Weights of a small GPT-style language model, trained from scratch on English Wikipedia: 9.28M parameters, LayerNorm before each block.
MLP neurons of a small language model. Each row is named by its layer, matrix (down: output weights) and neuron, and shows model dimensions 0-127. Each number is 128 + 32 x the weight over its row's rms, rounded and kept within 0 to 255.
A block is one neuron, or neurons of one layer that tend to fire together. Before each block is what it responds to, as a language model described it from the Wikipedia text at the highest values.

Ordinal and cardinal numbers. Number words, often split mid-word, after "the" or before a noun: thir|d, fif|th, four|th, first, second, two, three; sometimes determiners like their, other.
L7.down593 [ 91 140 167 111 111 150 176 157 157  57 160 134 146 115 181 166 162  84 152  84  95 114  96 116 185 126 171 123 136 120 114 117 129 143 120 143 157 108  72  59 151 138 135 151 119 109 137 101 117 102 124  86  80 173  96 189 125 165 172  91 149 100 190 163 108 131 119 153 174 151  76  99 103 134  99 118  81 129 115 166 165  97 106 123 160  92  75  89 154  90  92 130 174 127 139 108 183  94 132 148 127 156 112  72 137 126 109 101 139 159 148 145 125 161 188 121 104 112 154 160 126 100 135  96 141 118 145  63]
L7.down711 [133 145 108 115 124 183 130  80 143 151 149 112 111 125 145 142 142 114  88 163 193 128  72 122  86 154  96 126 123 134 103 112 190 121 158 117 125 172  85 150 137 173 119 135 108  89  95 158 151  87 147 139  56 133 187 140 163 119  95 197  99  70 128 149  86 104 100 186 130 123  69  90  99 149 215 129 149 133 194 111  88 133 185 128 179 136 104 130 153  75 168  94  84 119 182 155 176 126 111  49 160 125 110 163  89 120 109 127 163 151 127 121  58 120  95 116 106 129 171 136  85  94  84 196 121 122 153  65]
L7.down760 [140 115 181 151  68 209  67 150 158 117 119 122  89 163 134 154 137 169 105 157 181 191 144 122  90 137 135 159  40 128  82  88 184 103 127 110 191 102  61  43 151 159 166 124 187 126 154 138 122 103 151 144 147  73 105  89 103 136 147 101  92 133 146 129 144 109 115 119 160 149 123 160 153 160 124 119 164 125 112 109  99 141 131 145  85 111 111 132 126 119 107 137 111 103 118  75 131 118 101 145 123  65 112  84 143  59 144 150 156 146 167 111 152 190  69 148 106 140  66 106  97 161 139 176 118 121 145 138]
L7.down901 [125 117 133 136 107  71  79 161 153 129 135  84 133 131 108 173 132  94 138 116 219  97 147 191 168  94 155 111  30 102 123 108 116 160 146  76 118 127 136 103  96 109 157 120 150 153 104 159 129 164 113 178 153 115  71 150 110 125 127 125 145 136 102 175  61 141 171 143 119 118 122 122 128 182 119 108 112 134 110 139 149 136 125 166 170 108 178 104 146  94 116 107 175 111 169 187 150 157  84 110 176 145 110 110 115 110 127 145 165 153  95  86  76 136 139 116  90 101 145  92  90 130  83 154  91 144 124  76]

Word-completing suffix pieces. Final subword pieces that complete a common word broken into fragments, mostly adjectives and adverbs, such as e-arly, ever-y, relativ-ely, orig-inal, prev-ious.
L5.down275 [121 161  64  84 122  92 117 151 169 122 152 134 122 138 165 115 142 118 114 103 115 194 157 119 118 162 133 175 180 134 152 107  74  99 152 124 177 135 115  41 155 139 108 146 151 153 118 141 134 123 182 221 143 110  85 144 165 169  96 105 158 126 162 139  70 113 165 150 154 147  91  81  93 167  83  99 148 133 105 135 196 108  88 127 131  87  99 118 124 146  78 157 112 142 150 163 137  84 133 140  74 168 197 121 142  97 121  86 136 108 134  85 106  87 143 100 127  47 137 171 133 151 124 153 123  84 167 109]
L5.down333 [182 126 188 147 163 116 146 106 150  84 138 163 173 141 199 110 136 109 117 167 152 179  79  51 104 142 144 147 121 104 126  89 113 107  87 132 175 193 161 216 179 156 120 140 141 124 135 152  90 125  86 141 153  95 155 164 101 145  72 131  97 158 105 118 156 186 134 105 102 140 114 165 137  69 146  93 157 125  99 171  96 133  99 158 121 117 103 126 127 107 106 181 142  93 132 100 124 138 193 108 182  89  93 118 130 111 108  73  96 129 133 149 102 107  74 178  64 128 139 130 104 145 184 111 104  76 145 138]
L5.down374 [ 83 110 172  80 167  61  86 137 171 106  74 109  46 101  94 210 131 131 132 158 183 107 139 180 153  79  99 115 125 116 138 128  36 123 180 125 154 140 169 113 109 142 116 152 162 121 134 159 118 146 105 151 142 118 158 139 113 136  84 176 134 174  98 120 119 143  92 152 109 160 107 155 146 153 145 163 174 161 108 122 171 108  91 137 130 129 151 121  98 103 136 110 148 118 138 132 108 148 138 106 138 173 111  47 141  86 137  87 164 167 135 125 107 162 123 132 103 159  88  86 134 165 137 169 148 134  99 123]
L5.down592 [ 78 131 164 152 131 135 125  90  74 131 133 123  93 128 173 196 141 132 178 105 127 110 133 142 166 172  92  90 145 164  92 127 112 116 162 150  75 106 121  81 172 140 193 139 148 173 175 142  63 145 120 130 119  93 154 119  92 156 100 115  87  85 158 187 189 125 134 130 178  92  94 145 122 136 174  97 117 114 166  79 112  58 109 130 144 105 147 119 125  84 113 119  51 131 110 126 160 121 208 146 148  96 156  86 135  75 151 105 138 168 183  58 146 133 155 117 165 118 110  86 118 131  97  94 126 109 136 127]
L5.down628 [123 156 128  93 100 140  64 130  66  68 131 108 133 113  84 136 129 181 131 126 161 131 107 108 152  76 145 179 153  99 112  64 162  72 122 126 166 192  78 116  82 112 145 153 108  80  80 137 141 138 121 131 206 105  72 155 124 126 141 208 135 135 106 146 143  87 181 146  62 149 137 143 106 140 127  91 146 215 105 141 145 139 176  91 160 170 120 155 151 123 205 154 152 120 124  95 129 132 117 149 115  99 148 126 103 161  94 109  64  99 126 175  99 121 141 145 137 178 146  96  95 163 160 102 131 140 170 161]
L5.down677 [126 123 134 173 158 128 155 105 164  86 119 128  83 102 163 153 139 107  99 122 106  78 164 139 161  97  99 101 130  98 154 130  84 143 148 125 160 102 135 130 148 110 138 124 132  89 116  63 153 131 109 124 130 130 145 102 128 147 112  97 115 148 141 146 134 118 146 141 151 176 175 142 104  76 136 119 157 106 142 132 169 108 113 148 147 164 107 151 116 100 136 194 137 110 132 110  94 167 140 140 168 169 100 131  57 106 119 124 172 117 118 133 103 117 124 164 101  83  78 117 112 163 147 136 114 112 183  79]
L5.down704 [124 106 112 108 101 116 136 101  96 121  78 130 178  86 150  93  87 192 134 140  83 102 153 125 157 172 100 122 138 143  84  94  89  99  97 144 125  94 103 147 166 129 173 122 116 168 134 196 145 164  74 148 106 109  97 166  73 126 113 116 149 107 160 162 157 151 168  78 162  93 131 111 122  77 135  84 119 149 157 137 185 141 148 143 106 169 134 139 164  96 115 111 159 140 117 135 104 144 191 127 118 162 147 128 147 107 133  66 155 153 168 120  99 165  96 149  49 150 131  87  77 184 122  93 100 113 111 133]
L5.down854 [147 101 130 121 155  97 133 123 153  77 121 174 126 163 127 169 141  92 200 155 160 130 116 137 133 136 172 156 110 173  96 134 145 115 149 120 118 179  96 162 142 184 156 164 132 145 107 211 133 116 116 168 129 114 172 134 111 151 144 205 111 103 154 141 195 117 122 140 141 131 146 113 122  51 135 120 119 107  77  84 143 139 140 129 110 136 126 103 181  72  46 166  86 129  97 121 121 122 156 128 175 169 135 145 143  90 194 106 161 105 139 151 121 155 112 131  98  81 109  51 102 169 148 150  63  83 104 132]

Noun-phrase modifier endings. Possessives and word-final suffixes that complete a determiner or modifier right before a head noun, e.g. his, 's, bigg-est, short-liv-ed, loc-al.
L8.down301 [168 131 120 132 143  89 146 139 124 144 148 104 125 196 157  93 145 111 200 138 170 104 133 143 129 141  91 151 120 125 139 131  79 118 148 166 174 101 173  27 154 141  79 129 112  97 140 153 113 160 102 156  92 117  64 118 125 175 132  51 123 137 112 185 193 119 149  95 123 136 107 162  72 147 114 102 118 165  59 141 215 125  92 123 125 179 135 179 153 156  96  96 139 153 134 163 117 120 136 110 136 156 107 120 125 152 138 112  92 156 106 119  66 119 149 117 122  94  73 103  72 167 121 105 105  91 137 115]
L8.down759 [104 126 124 148 108 163 123 164 158 119 129 133 150  81 160 181 160 173 124 102 114 123  35 165  99  94 118 126  73 143 126 167 115 156  90 162 155  95 160 137 154 128 171 154 133 158 178 122 169 157 122  94 167 119 156 164 139  95  71  62 104  89 122  74 132 116 153 125 124 166 168 153 148 163  74 140 115 148 120 136 141 145  91 102  86 144 161  93  83 102 117 144 140 124 125 122 141  82 129 116  98 163 173  39 174  88 223 178 156 129 110 121 132 154 140 123 141 119  67 131 109 193 171 127  75 134 124 106]

Mid-word vowel fragments. Short vowel-led word pieces right after a word's opening letters, as in w-at-ershed, Bo-at-s, n-orth, Sw-ed-en, across all kinds of text.
L8.down171 [177 112  88 161 108 145 167 106 176 103 179 115  78 185 125 106 142 104 110 127 161 196 156 129 114 118 152  98 137 151 137 171 117 150  77  99 184 135  60  97  81 118  83 100 129 141 149 138 101 110  75 152  61 103  74 137 127  97 180 121 127 110 151  55 133 151 174 137  92  90 141 135 110 131 136 111  95 141 117 123 175  83 106  97 161 119  93  84 145 176 148 117 166 145 122 116 180 162 132 161  85  75  96  90 132  81 193 122 176 186 117 209 142 156 114 176 157  94 171 148  87 142 107  78  78 150 153 108]
L8.down451 [103  82 155  76  84 124  91 144  54 122 107  79 175  88 124  82 145 134 137 172 153 106 192  48  97 182 181 124  69  79 131 147  69 145 141 166 139 133 107 102 114 141 169 178  90 169 127 159  85  65 213  52 146  94 158  91 135 135 127  78 147 101  87 107 158  81 106 120 101 142  76 139 156 132 100 116 104 120  87  95  84 122  88 139 116 180 126 136 131 174 106 106  93 168 135 124 104 144 150 111 151 152 121 159 145 193 121 119 106 137  97  81 167 122 118 169 140  94 112 162 129 157 130 141 123 120 146 154]

Mid-number digit chunks. Digit pieces inside long numbers such as decimal coordinates, GNIS IDs, ISBNs and postal codes, plus the space before a day number in dates ("April 8"); weaker on odd mid-word fragments.
L8.down925 [ 88  73 100  94 136 147 140 159  84 116  60 102 153  67 110 153  67 106 125 120  54  84 127 109 189 119 114 137 136  52 112 146  50 139 156 144  85 114 129 199 153 166 152 119 140 127 163 131 146 142  98 111  72  96 170  93 209 142 133 141  70 115 131  99 144 142 132 146 104 116  89  89 131 206 135 102 135 149 109 132 151 113 118 137  92 146 230 142 125 155 123 165 189 162 130 151 134 123 117 138 146 136 100  91 109 134  98 123 111 120 150 132 128  91 122 159 104 108 107 136 144 125 135 153 154 162 143 134]
L8.down947 [102  88 204 167 182 110 171 126 136 112 159 125 103 119 167  82 105 115 149  65 156 124 149 162 112  88  97 149 151 146 115 124  75 117 153 135 175 102 116  74 180 177 129 105 150  95 111 109 166 114 154 138 101 110 102 166 135  67 145 105 100 176 159 145 110 123 148 143 108 135 139  86 170 127 146 109  67 134 139 141 139 131 111 138 121 122 192 106 210 133 105 120  95 123 124  99 180 174 146 206 136  86  84  86 165 145 103 136 159 122 117  82 146 105 138 114 160  58 161 167  70 101 149 158 143 125 140 139]

Final piece of numbers. Last digit chunk of a split number or acronym, often a decimal, coordinate or table statistic before | or comma, e.g. .19|0, 2.8|0, CB|C.
L5.down121 [164 181 122 177 171 119 103 102 156 118 158  73 162 159 122 130 115  31 114 118 142 163 142 109 146 135  87 200 140 124 118  97 126 105 148  93 133 115  96 156  95 131 148 133  51 108 131 100 113 129 103 101  71 149 103 151  60 113  98  78 101 110 220 160 170  99 122 110 103 205 142 122 132  64 128  74 117 147 101 173 176 115 178 149 119 135 149  95 183 100 101 145  92 116 128 195 122 193 165 196 126 151  68 112  80 131 146 137 140 195 104  89 177 155 167 152 121 136  88 196 145 169 167 142 150 110 171 173]
L5.down203 [100 217 141 136 154  99 142  85 142  97 151 116 151 109 129 114  90  79  97 127 115 128 150 142  62  67  63 108 109  85 117 143  84 143 180 117 128 115 179  89  62 179 124 117 158  85 182 142 158 123 131 116 130 117 123 121  79 162 143  95 168 153 105 122  87 138 152  92 178 188 145  85  54 163 113 124 131  89  76 163  46 150  94 153 158 132 155 118  77  98 119 109 137 127 176 137 129 146 143 115 134 166  93 167 145 151 107 118  86 149 183 101 147 177  90 136 143 198  69 110 151 140 138 134  96 162 145 127]
L5.down248 [109 152 189  95 108 142 112 168 162 171 146  69 128 124 123 175 103 130 144  89 109  88 127 123 124 142 117 117 146  66 113 133 130 186  99 119 131 134 141 116 125  83 159 143 126 132 171  95 167 134 168 134 125 140 135 164 126 152 136 134 148 149 141 128  90 116  93 196 137 113 117  91 139 113 138 123 184  99 143 113 153 210 118 177  48 152 131 159 139  95  76 133 202 122 172  88  54 135 162  91 128 206 102 140 102 203 145 126  82 136 127 180  73 141 148 128 129 182 119  97  93 170 158 134 133 162 106 103]
L5.down506 [113 109 149 146  35 107  72 175 133 158 126 126 123  80 142  69 113  37 184 122  69 205 138 190  78 109 135 149 168  74 110 183 138 160 118 146  81 117 106 123 183  86 110 114 140 124 185 136  98 135 174 147 179 125 145 151 193 213 161 108 193 111 124  88 181 112 113 100  86 139 112 113  87 117  77  95 108 130 116 154 144 107 131 156 179 160 122 158  96 156 121 113 144 167 147 147 120 117 145 123  96 161 141 158 141 129 162  85 159 112 106 112 106 134 121 113 159 110 119 126 163 150  83 152 172 145  70 112]
L5.down517 [100 110 122  98 122 129 127 104 148 137 144 128 155 126 107 162 111 156 120 116 161 133 137 105 105 116 104 146 172 112 111 135 134 195 140 136 132  66 136 145  89 111 139 133 174  95 142 102 111 139 136 167 110 133  57  90 165 105 166 228 206 135  94 107 107 148 141  98 156 129 124 111 101 162 164 169 129  97 105 160  57 144 118 137 163 113 102 121 145 120  90 104 100 183 112 111 117  92 131 151 137 143 140 144 120 146 180 120 111 108 142 126 111 200 175  98  94 141 107  79 117  99  54 146 157 164  98  75]
L5.down631 [106 103 152 135 138  99 128 176 105 135 139 100  95 182 119  93  97 183 123 120 125 183 134 140  96 146 119 101 150 122  78 123  69 133 108 132 123 102 124 153  76 142 153  88 113  67  91 178 134 108  71 150  70 124 140  81  96 123 198  82 123 158 122 173 113 131 184 110 209 166 124 135 182  83 137  99 121  40 167  69  46 127  78 106 151 148 182  97 104 104  99 126 105 120 105 125 161 107 157 124 119 177  86  70 145 119 147 149 161 163 108 154 159 110 155 146 129 211 113  90 159 100  63 185 119 177 138 150]
L5.down793 [105 164 177 140  98 126  94 117 152 149 104  50 139 170 167 130  92 132 128  91 173 163 118 120 115 136  80  86 160  79 103 132  55 136 135 209 118  96 133 116  90 120 138 137 178  89 138 120 149 165 148  92 110 134  36  70 132 139 115  94 152  62 126 137 163  63 142 142 145 143 116  49 128 110  91 120  93 102 125 167 128 144 132 139 191 168  82 157 118 142 124  80  60 159 145 136 113  94 137 190 140 150 104 175 130 162 106 166 154 146  88 130 153 109 168 118 122 169 124 115 114 137  61 126 107 150  96 124]
L5.down964 [120  84 135 161 106 128 148 116 162 145 123 131 127 102 126 128 129 100 139 152 118 141 135  85 155 112 104 119 109 144 134 198 168  87  94 161 168 132 139 196 149 123  79 112  69 122 115 134 160 136 157  84 136 109 158 114 147 152 125  97 110 160 111 132 139 122 121 151  98 143 116 160 105 161 190  88 161 101 177 109 171 221 116 145 128 144  91 121 173 133 155 135 114 101 139  88 120  85 140 150 162 105 153 171 124  84 104 141 122 136 131 109 137  98 101 113  80 128 107 194 132 145 151  72  85 146 176  66]

Mid-word fragments of split words. Inner word pieces that follow a short opening piece of a common word, strongest for ed in feed/feeding, also heavily, learning, receiving.
L5.down114 [140  80 148  87  64 144 128  51 185  95 163 144 162 124  77 125 148 122 120 129 178 129  97  77 146 124 145 150 155 139 145 143 154 109 120 114 118 126 152 148 129 129 155  76 121 141 122 155 133 136 126  93 156  93 111 131 130 161 104 147 116 148  68 166 140 129  99 175 159 188 123  59 117 103  83 123 132 129 113 133 136  70 181 112  81 130 168 147 225 133 183 134  97 124 108 171 153 143  87 196  46 103 132 137 123 126 139 141  89 121 109 117  96 101  91 126 117  85  85 100 122  63 106 117 142 146 212 115]
L5.down117 [ 88 100 119 118 114 154 167 135 103 102 176 160 157 108 167 128 143 110 111  77  85 127 132 157 132 157 122 117 114 134  83 139 150  79 111 128 148 173  96 119 144 140  82  90 155 185  70 160 176  99 142 157 103 128 198  86 156  94  86 100 135 145 138 103 110 160 165 134 151 138 141 132 143 101 120 172  30 148 151 128 113 134 132 111 147  36 116  86 237 139  99 174 100 144 112 158  80 130 156 135 114  73 102 122 110 133 176  80 152 109  87 157 150 142 147 118 118 167 172 121 188 162  82 171 174 116 147 129]
L5.down497 [144 120 103 174 132 156  91 144 144 160 111 135 152 124 155 112 168 159 130 146 120 120 146  91 101 121  82 128 144  83 161  91 110  78 124 142 134 128 149 169  79 114 101 114 148 127 101 121 186 101 134 105 121  52  81 134 146 100 124 106 121  96 182 191 122 136 174 110  93 121 130 125 102  78 114 165 185  60 127  92 119 148 111 115 186 104 146  86  88  94 109  94 129 123 143 181  96 109 143 130  79 143 147 110 155 116 162 118 132 135 161 169  58 105 127 157 157 198 179 171  88 130 175  75  49 123 116 112]
L5.down510 [139 155 167 159  80 115 131 178  82 125 159 102 144  76 151  86 159 138 130 128 129 174 139 110  69 126 111 126  83 155 118 147 135 133 194 155 112  94 129 140 143  63 143 220  96 138 166 124 132 132 147 102  61 161 142 112 170 150 180 152 160  88  70 129  70 145 110 114 143 135 107 108  71  99  77 137 127 139  76 144 157 160 124 130 136 130 130 135 173  98 142 148 155 139 112 161 182 149 150 124  98 184 134 136 137 170 213  85 124 192 132 124 151 125  87 115  85 113 132 149 117 122 144 135 136 160 101 131]
L5.down537 [140  60 142 137 130 115 160 124 124 136 133 112 158 136 159 132  76  96 154 101 129 118  52 143 130 135 155 144 110 161 142  93 128 137 108 146 132 114 121 163 169 168 160 132 148 122 164 122  74 156 179 146  97 143  83 159  84 160 132 157 147  69 121 108 140  65 116  75 115 161  88  93 112 152 119 184 122 113 130 130 109 192 129 139  98 104 128 104 133 153 102 157  98 121 134 132 156 161 119 110 181 133 117  80 106 158 178 190 108 133 186 162  88 109  87 179 153 165 185 101 106  76 196 174 160 117 101 133]
L5.down774 [178 147 143 161 168 126 162 158 125 104 114  87 144  95 142 139 155 108 140 121 156 109 131 147  92 173 113 117  82  83  79  56 149 203 162 135  97  81  94  98 115 161 116 137 162 151 158 117 117  95 131 117 134 105 109 105 101  83 148 168 164 145 184 123 108 199 109  84 143  83 119  85 123 105  80 142 138 140 184  83 172 128 107  72 130 162 131  87 130 137  93 146 116  89 174 141  64 135 167 123 106  79 172 115 152 157 129 183 140  68  66 142 124 113  88 155 118 134 100 187 111 166 120 146  52 148 104 148]
L5.down892 [ 98 196 156 101 146 117 120 146 127 149  94  77  90 139  78  71  94 110 157  95  85 132 150 123 166 166  75  98 108 131 144 125 174 120 125 103  64 147 139 144  91 163 107 124 148 138 141 154 160  49 149 133 162 137 145 128 135 149 145 118 106  97 148 117 120 105  61  44 145 114 169 113 149 113 129 143 104  92 157 148  95 125 183 131 119 172 143  82 154 149 180 137 174 102 150 166  80  78 148 122  89 185 103 160 153 150  86 161 119 113 104 114 150  83 138 146 107 135 142 178 143 142 153 126 135 126 116 117]
L5.down924 [127 138 154 153 127 146 110 127  98 143 111  56  83 101 183 181 171 159 137 135 157 132 150 182 126 192 226 117 131 183  99  93 124 174 150  83 113  93 143 198 164 143 130 134 179 141 141 147 136  81 155 134  70 143 190 179  89 108 165 135 130 141 181 113 152 179 146 143  78 135 108 160 147 126  76 140 136 167 128 117 124 131 115 134  58 111 156 151 133 123 109  87  95 119 132 163 114 127 179 176 113 159 143 163 122 123 177 155 128 151 176 125 154  69 158  75 103 181 220  89 160  86 174 138  63 171 135 137]

Mid-acronym capital letters. Single capital letters in the middle of all-caps acronyms and codes, such as AHC, IIHF, FIBA, CHF, PAN; sometimes middle digits of numbers or broken non-English characters.
L7.down191 [ 67 126  82 109 125 132 129  57 157 140 113 100 140 156  92 149 129 122 130 108 135  47 135 144 122 105 116 151  93 114 109 107 106  94 138 160 143  83 116 155  31 189  79 204 144 137 125  64 162  63 128 124 111 144 123 135 188 122 135 134 143  96 154 104 220 134 109 134  27  74  95  97 109 152 127 135 171 163 182 141 135 107 143 128 119 170 136 182 131 105 165 128 124 162 161  86 125 113 120 165 118 180 159 160  79 123 120 174 114  79 159 129 162 142 136  54 126 140 104 148 100 134 147 174 134 160  90 121]
L7.down195 [113  93 124  98 119  45 120 122 123 109  67  86 111 126 150 177  91 110 203 146 153 134 146  62 124 115 141 121 114 144 129 137 112 122 117 154 213 153 132 158  93 129 133 154 107  13 187 121 130 127 108 123 131 122 122 146 106 101 200 109  76 148 163 123 136 148 110 170 163 102 136 109 134 221 123 130  96 163 127 153 109 144 170 158 168  74 187  99 131 100 130  97 118 136 145  73  92 119  93 129 119 130 134  99 178 142 165 168 160 151 157 132 108 133  77  87 101 127  85 123 157 163 122 117 193 103  86 149]
L7.down408 [122 199 125 120  65 110 149  65 137 109 106 113 134 115 146 141  70 176 116  73  99 127 169 109 112 129 156 126 148 140 122  97  81 158 114 109 201 107 195 119 148 186 112 118 142 136 183  74 152  76 124 124  66 115 122 158 166 137 100 167 134 164 169 147 136 115 107  86 156 146 126 124 103 113 180 123  58 141 151 125 129 138 178 111 145 151  92 148 113  83 137 122 124 115 192  93 147 148 134 154  86  69 128 105 121 128  62 122 200 109 180 152 133 133 126 106 149 117 138 164 160 160 123 196 102 122 140 127]
L7.down527 [ 94  60 135 149 149 105 110 113 134  99 100  98 116 170  97 179 147 127 128  99 100 146 158 120 135 114 136 152 133 111 127 150 100  96 140  98 110 109 104 106 135  75 125 161 103 100 145 104 160  71 120 182 108 100 132 117  78 170  94 142 140 100 110 121 124 161 204 135 162 121 142 131  88  91 160 100 126 106 142 176 165  95 175 136 128  56 142  88 155  98 151 125  87 137 162  77  51 116 155 127 119 134 111 128 201 117  67  82 137 122 118 128 138  80 136 131 158 149 103 178 149 132  80 134 126 142 157 152]

Mid-word subword pieces. Middle fragments of words split into several tokens, above all "at" in f-at-her (father); also F-in-ancial, pro-v-ide, Prof-ess-or.
L7.down35 [121 131 151  68  71 151 105 156 134  98 191 201 106  86 150 130 157  98  94 120 114 131 124  91 162 140 141 170 144 110 126 117 202 131  95 156 102 136  79 103 149 144 162 102  65 131 215  58  94 107 180 110 167 160 162 124 143 157 104  98 160  82 142  57 165 115 159 107 114  88 123 105 138 111 153 170 104 142  93 159 133 138  85 146 128 128 139  59 128 155 105  86  86 111 177 109 101 131 201 175 111 126 173 138 147 185 129 107 132 155 135 138 222 114 120  98 145 174 116  98 131 161  73 133 120  87 124 119]
L7.down198 [152 140  90 122 144 103 163  81 144 118 133 163 111  90  66 135 121 167 188 158 118 148 163 152 143 165 120 119 132  95 159  97 146 167 134  98 119 135 140 119  85 163  76 101 146 238 132 119 143 144 102 104 148 145 147 120  95 130 143 186  79 117 136 185 146  67 159 188 100 132 170 101 117 113 152 102 129 125 128 157 112 158 153 190  81  80 127 121 170 143  97 145  66 220 124 154  92 141  71 123  77  64 147 162 110 139 138 136 155 150 111  89 164 160 145 109 109 164  84 165 129 157 191 115  50 120  94  97]
L7.down245 [135 128 157  89  75 131 163  81 178 105 114  89  95 146 106 128 125 146  54 102 142 114 187 119 117 155 130 130  92 107  97 100  67 147  62 117 136 182 119 102 161 115  66 110 114 103 127 173 155 182  89 136 115 113 143 108 138  96  79 220 108 116 112 122 130 181 133 144 134 135 157 123 133 150 175 109  81 137 132 160 178  97 111 115  74 137 121 165  97 103  89 110 146 111 108 109 185 119 180 167  62 179 113  95 102  88 176 164 133 101 120 147 101  59 161 117 134 113 124  94  91 151 135 122 140 153 147  69]
L7.down601 [101 115 123  95 170 146 148 157  94 107 182 147 160 132 137 126 176 162 172 174 117  91 158 115 167 120 129  76 114 115  91  99 120 111 141  89  74  99 117 154 107 151 137 133 124 112 121  69  57 116 112 150 195 120  77 118 156 136 124 112 114 128  99 158 100 103 201 135 115  70 169 109  85 165 118 121 110  92 129  83  81 197 126 172 134 139 131 145 140 109 171 148 119  84 171 121 107 110  82  91 152  57 190 101  99  89 101 207  72  76 102 108 148 126 113 115 117 162  64 115  69 160 146 144 169 160 150 113]